{"num_hidden_layers": 13, "hidden_size": 256, "num_attention_heads": 8, "num_key_value_heads": 8, "head_dim": 32, "intermediate_size": 1024, "vocab_size": 8192, "hidden_act": "gelu", "norm": "layernorm", "norm_place": "pre", "norm_eps": 1e-05, "positions": "learned", "qk_norm": false, "attn_scale": 0.177, "bias": "all", "tie_word_embeddings": true, "parallel_block": false, "init": "normal", "init_std_qkv": 0.0142, "init_std_o": 0.00279, "init_std_up": 0.0142, "init_std_down": 0.00279, "optimizer": "adamw", "learning_rate": 0.00108, "lr_mult_qkv": 0.7, "beta1": 0.9, "beta2": 0.95, "lr_head": 0.00777, "max_grad_norm": 1.0, "warmup_steps": 387, "schedule": "wsd", "decay_fraction": 0.287, "decay_shape": "linear", "final_lr_fraction": 0.1, "batch_tokens": 32768, "max_seq_len": 1024, "doc_mask": false, "train_tokens": 292900000, "max_steps": 8939, "dataset": "wikipedia_en"}
MLP neurons of a small language model. Each row is named by its layer, matrix (down: output weights) and neuron, and shows model dimensions 48-239. Each number is 128 + 24 x the weight over its row's rms, rounded and kept within 0 to 255. Numbers have three digits each.
Before each neuron's rows, "fires before" lists the tokens most often just after its 100 highest values on Wikipedia text that the model never trained on.

fires before: "9"
L10.down86:175125109132092127120105089115124142109118135124109178114148142133105086108108114140117127092121128126135139106149113123082141129147161141128158128062109122074144137147151118142181142130124153090075161105105094132082137128107151159112117094135126110089124113142118125107151127135144118092119111148123106132119140116140115154134173102122165110107086166124179148173094172138117120095141076152108103124156130134114118088134115135101115162126157123165131175158151136160139122088120099099164163103107131090097096117140151145131161149073113131150135118110111153114138163093151146126

fires before: "1", "2", "3"
L9.down865:167159139098151193128128117138091130090116146139125118151156102131138148159150169126120130113094124144169101144112160078112159185099118126133124131118133122153141041127119135139151117131093112155131173169109136130145120151114110130105122159117126122118121129125125126091138158089083150104104117146106103150114142113114155072161162158143132122128146129150097097110117118120136168096135148127167130146119097119149119113113121114129095125106122115097180111089088126154111155112145163106142144149117165104147124130095116143141119109143133139151127103158068094094116091134145146087

fires before: "=", ":", "|", "===", "==", "-"
L9.down747:161111105117128158107111124097069169107171103113161135110108134138134131137103136136152114107150130150112131133145120087124110176143089103109128138121104164141115094098127161056109144127111128132136145162089108134126135099106129126119148151114157116139145126091141128128139136152157148140151092143123059125132127133161128127123144122110145101120137115146130105164156128184166156132176114128141140164120074112113073138147124135163130091113137160152093114090139133189130165112173155161138072136094130119104101160144116109117110128134167146140124160132103119136132121129180143156

fires before: "|", " |"
L7.down820:118118197146123100169131111155160149143124140151165098087138120116124071154136096138134142102125137145140136114140110127086111136136138126132154103099106139120154164109162146163173137122133129139087136112183147139129135133132116137095130160124111145154104166128112147109151156112141136075119131140190112126155111184147127139128116139091109128147132138123107119122107119158148133102103114125125107119110128102113112106105155130115138126121117065129125113118146138162139159082149109117091137109160147157094129077130146104183109118162085137105132135142112148102127098140099100137

fires before: ".", ",", "ic", " (", ";"
L9.down253:139137117110125058133104137124153154116163126141125105144161146102106087112125129115116150154139134133105105105125159141113143114139145120177176177175179138101125180105138169103158148171152115134087116123123120136155148111152085141150146117129101152108127076115124153162142145178116134124144127113155090074140101120103163147135112126150153101136122062119141150147140102148115124134120137131124138149126185134150126147134147104079109156141112125130089106119134137124097133133078112116082158119114120161108122113106125147131175123127180189130118132110094133128110170131126143136

fires before: ")", "),", ")."
L10.down437:122130152149176155110135130120148179095137131116127154161179119084154134156146130060114106135134126090154141143098150150135142139132071111120160174144119111133133147123139142141095097147155174112114104138114111124125115105117180174146108122128140152073148169108131156104135162131133101147161132130088111124100120086112140124130143108087105120110149078135097139107117113161148089134132120135110109126135146111151135107106127114118078161122079174155130129138122115116137143107103107114164139119151146090137157128136111128091116123115110144166104107109145137128096120151112108135

fires before: " ", "\n", " Ret"
L3.down563:118126109161141141174163138118180119167112158126118154099086166102110178135111111101118131146101097132101092134123107133140147134115136106116147147087130140104153157145190126124155105130137115126133136098140120184122126141129098084152141146120142156123112158145104151147104112152132167127131126125097141094171112115131131120134119106129152168143165134158142121114175077116130112112111120082094149149094115152130133121095143149064105128127154105136145167128112158138086107084133118106136129115157108112124142104132137146169134133114096153099135152163147130143095108135099092164

fires before: "\n", "|", "-"
L10.down840:198142133135151137145109124108120131100089101097163116133101096054115177089143156126151127148140136088146119154127132140098103158096114129185094147089146139123095132099111102153111103132075118114088117109173149118148115129131129118132114111162110112126172117111096094145140125143136134118148175145136119147142111162129146109139130145128116133155149164093112120132105093186155132108125139108095126142129127089141135114118128167161128109127136137131136091089091159118126150108180084099117116124148144166151101152135133142153163158176098148070148118094129119151106101138139102162

fires before: "\n", ".", " of"
L2.down606:128111143124107108088104120100153140070161141108137153139138110141110068142151123141147086157134125119103125130114133108134177133152115077155119149115144101098118098100126179122136134144154142155162138143117159109124120105177125147180139094146112141103116117115122153097117077131150147088146119155114135111129106117152161112156106133091228126119145115122098097135094132110139178141106106161181124139140137109129137111112154144133137127138163120113132158162079118131106102136121076151112135112118145135139102120123150122101150089152146122130115123085122138111133153116147113096

fires before: "2", "3", " ", "4", "1"
L10.down953:134177133120101119140095134126120118135158124096140131157137113100144126110057112090105124135069102121143111136158141118147149145160158161142128146128157112128125186122089124152104145126096139104086153115107154142133143109147133151092134123117169132106090139121116134093139110107105123164105114112167143115129143154137158160111137129102176125141086135121157135156140138096135127106113148109109138149119117137106101135098178123154133114128119114136134125137124134131125124176093138108151121113121141124099138063126137160151193177089115126166130108121114114103114192136135109112

fires before: "ur", "8", "9", "ber", "berg", "n"
L10.down515:099139134115134130119121104141085147138124173167136130084136127174092102098119128168098097149143112139123141141137155137157120112117120157079179107086139111074117127136104113122141136142096142142128121067117166133085122153137119105147144084139133131109161163141146138128168130132137163138146126129113143140137138138189118113090127147152121104101095117109159112133145131162132136087121073155163103119154039137104094161084145130135138090142086124166138113121116110140166137153137111123130133155135133114087135120191132100123135131132103113118130138154118149117116148129154085123

fires before: ".", "en"
L9.down48:164138109156162169165123121120140142142108112139153128135124137134139181118122133121127142144086116131109129115088137121156142104110091108127152143150127159132084122132122147126064149129127090109085083143143138112095140127134118167106154071108155117120121168113144117109095124114141096142166129094120113216101156084141155121115139150190146101119167139163101151122132151146139103173133101127093156127078113130149147126104071140130142080128158142127141086106100094160120125156111124120127112118132166114132134145136167094155168097137134141099109149140113148087099073095119131154

fires before: " |", " –", " (", "\n", ",", " "
L7.down177:146142109127138102089163137112113140148163156109111137134131176149162105117095125156155132112186131108137173103132102147116196094117141087121149158092141128108134123126150175108164147136098125118097112158097121127150108090083147126128151100144151084106101106138148137150135059122162128148149096130130133118123166124102123125108116140151158138142099124149140146129079115141086098137146126125117160109107105099105127111134132153121128109144116081104101085181136118155121176124158084105117142079129101138111115105123124106089139166141110153166120110105118136167159128138124148103

fires before: "==", "In", "The", "===", "S"
L9.down863:114162120131156142096113110093127129136153140131104090154168156101155096176103123139135103158159109108160123114084125147105140117105135120146138145155118141141144096169116110082133133117162110156136131141088139140097079100103186133101138128132138097140108136119117119123137087111138109120137144105159111160138117107140152131071100136118112165099109018133121114119141126144099144143179145131132096151146231129122140160158101101166148138101144133130143099165132117113147136138126101153119115132089128122117107162121121101131102104151138089128120137091118098139194154114122155130

fires before: "s", ",", "\n"
L7.down540:137115124086108097100133129114095144123070114155116129113172134134131115160143081120157179117162106145136120106091156120137103148140140123112102127136152129117112110163167102125118097160119142117159131096116113138064142073105153182154152121091120125156157139165083132106153146125117147155143120166112141143111102116115156126067084103156155112108131101163140155113153079123145129113165151097138105128148078146137152183136128109117115140140157147110139111095169077160156114123133145169162102097118152104097167120130163141091114118123079116156070131148145124126109132127171134117

fires before: ")", ":", "2", "):", "1"
L10.down740:112211172099094117141149147142094175085121124160187092120131105125159118075164141141163137123151102155138129145131176131074142135094126133133115164102127106147145144109138165153083118149096133132115111109159164113099118148105146109131114147099145108140121132090115119111118144165121124124122111141096076130105107144111136126131104120157129095124177145160136103118150103139149088176093191148077138139112111114125143116173128131139099122138080096120130107123096139106142134119143147095091156153175158120148156132132122157115144136137119142095149163147163171119149121126122127137

fires before: "9", "1"
L10.down143:130090116144101139133147149129122123087119151134120120124146077150171151095062104127122128136152112129113094109123131095107106120151153124132125128114135134083105138137092142133171129101111118105118129120096095160122131160135140131126137143155159129109137154128132175150162111123087120168144094138123113095125122142105163134150111129153164075129145148130165126134102162108071167126152092139140144145130109141095076098122165119117145099135133159129110136137123103151185098129094120082128139128130166119131119121100162175128143077079146130165121134077120139142143144106150144110

fires before: ",", "\n", " and", " ("
L10.down732:092125114131129091129106089130143159122142128157137160110091137133155128159149142115143128110142109112144135094164107121152087148157117119131115094135117139150189033136136143144166130184120162142134115173072124163122132145105076143080106148095177152155123097115119097149109100100152128127132132099121131107124116161129086160171112080140109094149144150142118185140146116102105090135146081146156135139121198167125132142111134101152159097149094146128146140153159115147171172170104151102145114138143165168141121151127122130142127140114117109126103110116137117101085105152140118144

fires before: "s", "sha", "ra", "nam", "pe"
L10.down181:095130086099101161108156073142120143132159123126145140122136097129148143121148081129138147134146098137108090103172132135150138142152171115148135150108138167135116146112121125131150131118124128052147103133139139127112125139102099082131097104126149159090149143105120070155137089151127115157174158157096126146123105115158133135145112106161135131134082156082155209119149115128123129115137109134165094134132109125144073146149157142125119101123137092123099166114141122141120104112134075095149072096125118096132123097136130142115101114121131135165138102099128149109133177122134130111

fires before: "4", "5", "es", "ius", "ing", "7"
L10.down343:150144114153052147144150098085106155166161147118120147114159146132154096086105127106127114100121142132103126112158137110116129103116162145118113116138107120105142151169097126096118131127072135134115135121125141127132134136134119130159140119124168096113115098145141122124135102129165141112134106150101160130115161138112146117109125106146124103104108146131149109101136184128135135134086077171143093168151111145113060088106171165119116146147144122154078122117108111155167080112136104135147086145093170097158122097157170126112121106083121112162157148146110134142123171107186110128

fires before: " ", "-", "1"
L9.down482:123101120103138088132095139132105154132117127134159109116142149103115128142130143099160163142158127079180132169114114092134098114096155150138127149162134097121100133138128160176175124162129117112145133098131162126093155158131105142126125133075130124153141127085153086101108142127127096133130108115169183140145154170159143155137110144145139073136129145131159144139166118085110098131147119130098171142091144131121141141146113140089102120131125115121145110138106106154180154161099144144106114079151098096113143139103142145090137102127105123112139139082126167103117149116100129121

fires before: " |", "–", ",", "\n"
L9.down757:146134155167162068139115115144125163113119135166107105112118118101095152151131145132111190113073123125157135106150117128084149131135126142119105118128161118152091155137123124147193123115082144142132069119128098155141137125131108138149122098157110168132076105121124137181131142116096101164104119137162114121131124130130107106132092087137134102130157087095167144110132075139107094121097155155161174135166133116171143100127179120100132111137117118144136117084121145077155149119138120136109139177115113186168132136109082129153163167122128143120129130156128168157108136163130130139

fires before: "8", "0", "4", "9", "7", "5"
L7.down990:109077130120105120141164150128130119114101139078155109126157124119097123134128140152132124077102142142149142121145150130147100131133079162113128126157081136165105138124124143169118152147087123108151111119137109101130135143156103082140112106123136102114135122158148140111151140119146123117123114144146113088104128089115107142152144175137102102103150154136101160077087124140169156115136094113099158118095117156097079135124100137141172106152142150099102174096110117094155157132119172164095114117127112160122107149156125106117163183079147100135133091148155167088140161126116114132

fires before: "\n", " The", " In", " He", " On"
L3.down805:147132132134075091091109141120082120091121078137127105140166119170152098152158153125111141132158121092108155129138127141143118101140129095147120155150112127141132140149138110125134101102117136146098098152092141121147128168093125183076118134094148133142126130106124123133180141108133100062165124184179164111116116114124148155113134135134116095128134145103127134136110144117124154120172125142085109126152120144123130143131125101179122119127105131168115112091122125115154172165098144143111115128115155138147106122111127135130143118128115115168127099127117137077101167137178145142

fires before: " ", "6", "5", "-", "th"
L3.down403:155106085159053090078151118113145143143128129110112117130170137071171125141096123124096142115117135148133129128141115147146144151097130146153124152132130122116097176148117153148134125125162127121123136150074111119137124120128108128102153118122088139165131118166107161114160138150150135109142148085138093123130116104134103115131129068126174110086126167074117097177133120087118124098123090136110150129104113093144137117102169140132130135127128141171079143123117178161138146130154107132151122111139123141124129108094085120143120138083176141144121169147167113171120160094136151138

fires before: "\n", "athlon", "en"
L3.down464:129145158137183134167070115110124117148165137146153158139128129124142100149138105098144095120156105107100107126180118150109151108125091083109136138104141086174145133148138152117137086093132132135102109136062145129136139144101141150140125140124153128144130096102116121153150166185106112109111153097084144184156082158153124097091141164174126144110139157138158096124133153143109120103124172152130155125146123146128116145151138168088140135137127106115137105135143129124134070115141111112157150109154088096081117171099171125104086143136143079111140130123130119124111100115142127108

fires before: "1", "0", "2", "9", "3"
L10.down999:134130155113104116114075097142165139149127100124155107139129142094134124140119078127115121141112122092138121130145152132122162121141106149138132116107155148119163211118078126102078117096069122166136137124117151145136130099096134114091146164133141167109109177088131100129139115138107086170117142073133113145139142120093144144116096112092134149138104139116143170109146115117136108119132163139128132164154058093163143116136089132146162144116118128094111175171099139141136135129112149083113134135103132152139110088131147155144142182127129114142127139159159099112126157161132136134

fires before: " to", " by", " in", " at", " a", " of"
L7.down161:115129087118107163108073109118081129167131154111115129127125111099111081126118097105139126125123131166113130150114124182097138117136130140164133121115137119125122089133128139117113158146146140113083108113122169130081130177116133105178155143174169135141126144090173169090078174111148102167101127147129122135099098138128120137116128127151150162110111105153109117137105131099112157149124102094111129140143190118120099171133176117107101161146131139143087130155163109127133120150180101150126121152133151107133129131126169099112120123125116149129077122123144167110102103131137106137

fires before: " ", " |", "1", "4"
L7.down3:147115120116146123154127103140124082136106116131092128162125111132103159178111107109072162184138131109121106102118106133121117143154124145156175107141161100084159154108148118134142118122120168154132130116179132168159151126120121120137139114144116157168171113140129126127077137151121110092102148140182143104150121099161152147098107135175159084167116152106156177126138124130144078078111121159157119132110132169143153118134122102108116125130118131101145099124141144138152138152130104129110143159133077085121138078132095114134115093110100127150117149196122160122095093134115123120

fires before: " |", ".", "'", " (", "2", "4"
L9.down248:119114142130175156107113132138104102125128168121157131111122170102118115116146142135109161117129115130126112084112142096092166149118075105169081128135153121134073099088129144128149090148149158158085099126095149139095149115146104134156173140119080114112157142117092122138119114114131116117157096104122131147164125114095141128144097106131135136135154158137126138135151160144150128148164102114154141145100107158181144108100087147141121163160186120111152089090136128102172147160109161131115138172139107140145117149126106142122119103112162119128132140146154146093111143144163134126

fires before: "s", "ed", " of", "ing", ")"
L9.down886:127099133096136158111072129117107137122114123150095131104078118151140110141121094150106153124133177121143132083109165099145097158100131141147130145131118115203094049112151144133147138152127156145140111162112144125111134151139142177140148087131121140117107146156163083130117106122109161118145122157119093133103119139134101116126109125127138137155104125132118137113108151147109124144136123101102120122102109127103172144145128143123102129065152133112119074082107140136183166159075122135095157170178113123125135149154142164124118120131115107137128132084158103134142143108124168092

fires before: " ", "\n"
L3.down513:074140149120125128145131101116112138134168133126121138088149144158102145153132124112120157133125125124180122141153119163131090091096101113129147134125087127128150183133114079113108107096148143133120138149132114162123127108090167126126137130124130107137146145120208088133111150138151153111114115148090131191104093152107141103105097172175158142157145083090123129109089108089136112105182158123094074117108173191093141102112160134112141119072118137094103096092132120121160156132108139119119125124157119084143134152139085103119109108125110132142117120150138098108175148151105108138

fires before: " ", "s", " |", "ian", "en"
L8.down586:149109101171118129157140108129147121126137123137101148123130116147136141141167127128124148127109117137109120134113132116093154173147153175115160107148144135111062158140124129155083133151110128121149114100131123103154154146150125169168098126113087126072167105109151115145107166148137138110140110146143101130138140095125109159177145111126123132131145018158120109075136106124182126138096138106118147140148234156147145099062130131124157113142097076109129137123148106125123113102117146153148119130087120136115132120124095131126166128086102134160125113113115124133130166134125100134

fires before: "==", "\n", "In", "===", "S"
L8.down716:146115144119155157110121112128150139113169108137101123101142159082143103130111137091120161140089105116150149138129156143080068096126105120158119112146168148161130098147126112106174122144127150135140110106132145138098140108120165147111120136126115125137125162120075097172102125107163119143119097139177112114100143136155146138107127118108133108111182009172127153100091125133124109125136116119126145148144184140143077119093108116124116122090148124124167139135134113107163122125123081148094112090142150164097112155131117102105152144113113110073101145127145132116173148115102141127

fires before: "\n", "ella", "er", " by", " ("
L8.down32:136128126127140127124116129136137103122159135141119134114109126135133113145168104128129183155120146151089169106165099142179115162166125154134115110121138191139129138099159096144119137154144140121106143118149079142166125106131124126114119118144106148126129144123125146177144104138115165117112089133167150092073161135144132125147121083088119095155136148161116121129119114142182117145103083099144126150123041153144119154130122135122105150109091126134126116115126148143104106128088154142151138156120129125103118149153134103113128135179120096110151104138132130098159156108158120153

fires before: "1", " "
L10.down329:151105100106126110132143140127099104120137161121116132134131148140126131140160142107128101125179130117133172096152125135120101111150093163133110122149132139093152140132073122175176169153075123127113161123123121132138127104099160115141117108136139101135171154146086133094124123077095130102119152118121136150143137172088118162141083108131135094103151142131102163137145175153137181179166124151124171139133093135073092097124116124147144081128120131142112149136138131140054100079135146121145110159100070121118120079114141086125156086092091158124087106114177131128142119097156111128

fires before: "6", "5", "7"
L10.down564:156153121115099128115195146090103135153152123178119154108126127123137164085117112086132067094154148154129132115120153172129112139134120155122116122104111151140156115146100139163143134176083155097097163126093121130131125148127145112128142153130184124100126119171160168132116129146142127095125140202166109090137119154114141120131131121111110122094096117145089093126117189114094144129157119161148083095118097106119122102138148096160113142119140155146129127086174110166141114142110121140167146092086129133110140139135168118096183129136138122141139162069087098128159130102099114143

fires before: "|", "s", "|---|", "|---|---|---|"
L9.down135:147148179117144115138113111090110124134163142140135158105132089106130149119096147143134094153117137142123141117105176121134150126099109116131112136129152125129099127109116126131122123104135129055108098117172132156148113101149160112104116140116104107130104159169128144101153113125099154107146108128104090118108114158129110109132145176152125138091163184109072111108111166126125128130101084098137115154129063162112087143141123140145144091101109172150108101135103103110130146083113109091166132102142135122116097131148140154156125130129143170115148162126130143121114141125160130159

fires before: "0", "9", "8", " ", "3"
L7.down4:129114096150113054179142135091130129119118163129145109113162145108095130099180149175131152134154132113084151141148129089101133098150139131109125131134116128133162178124111107146162155091108118089129129135146102139178138146136123090123141100117115130129111083118168154185141159139115122107147114103142101116133108109142110143142117129116143133147110116154141136151158127129100134094112122134124174140141189133110141132162155122138108113144089067155095131088108115110119160121133106108118143108126175150123137109104085112111130078090128120149135143126102180133108143122118156158

fires before: "\n", " He", " In", " he", " The"
L9.down43:102132146114132144131122094109101109156121141123142110140161127172136118173143163160129105183173112101155156127106083152129165116112106115118123133136090119137125107170097105112118143127150101148130145148124118134089098115113150095102154126163140111165140144106161164086162129122144126121130143127090118138119124091115153142108098119178090159108113026123137111092157157142098137152150103106113082110116236124146104162161115127144150107109172138099132108140122115127142121121132170164149141133096096075112138142134105129149096113160154088172170120111124101145139108150146152109

fires before: "\n", "-"
L9.down79:122148116151146138151115145173160125125153137159111142113150164105149114111105134157136113140074142103126088123128142091142077150131107128113127095127166152100153108094165158155155111099125171125134101072161126131104136127180146175154148136110135124150104168140105125118122092111130096134129089108165109203111142137133144126097156141128144124144147115150131076137097165105157172111125113133115146135134075125140151077097113133119141151133111107137176120104117139118155145120127089154138136105112130124120116138153128103144098173131155189118120135156084142127162134121114155139

fires before: "1", "2", "7"
L9.down427:130167103100147151116163126134083123170086133140149135144068161101113117103127113142121135076102143149110096132112158180153110102138097109149102125127146109101148142126126172159143143122123102155126129112105157101170129114132112144123120104123184130128114154111128130131108107123144081126129170126122115122126125129136124159144103145155109083092169156191096119137124111140144114122138078092098134115115134097126124111123138148112136130177150134157152131154119169113172144147147104116139101095149168155110156074147143111117172196134086107134130084159109154165105113134096151125

fires before: "t", "d", "7", "e", " Martin"
L10.down448:152112093148080144108169099119088146151135145161123153135176144121129155078096166115112097107123155120154102074161136121127167111127155157134134139099099162102152135107084129093142140128102143102123149134134120101119144122151130136145142129128140130101111108113173152104111117132160186109119076118138123137063124187139142139131117130150127121093116134128136132133112156099134155127199125175150109148111177129095095080104153116124147128131172136178109138135128117176134080126147061130142133116118122127138137113156148113136108173089140127124104137113084126129125156097176161086

fires before: "\n", " a", " ", " an", "W"
L3.down625:143166152133068090157146139115152126131128071156101081109136078141088140145085145125121083146107164117152139138150157127137125156112118125101119120090118111146108122149114096165141103139103137136088135174152146151168123114119115127185099127116083122138138201120109123122122157125106118121105149148110118131147088129162115139100155135141096130114158107107104138155120087104141111135132145152109113119124106167141130140108115086173153136102129119150124175104136137088157129089117179141139148135141073115122131125155109151125152139143100127160122059150139109130105133142101154138

fires before: " "
L3.down622:097128117116128094151102133146108126146106100110142161119114110134094078117104195136162115132114140131155103113107100128133108118115154105068166113147117151124163100122083087172110155157153111147115138109102117106153126164124138106122129070152132140080096139140086101131122112109140122156167130159098088134123138119128116092157169133110145135136110126163140145141120150086113152147155120110146157129158127115160138139113161113110090121125190127141066124084136131134105098102097148135187118136150115170165160132103113116119160128145118126104112135135114135111173159134156102114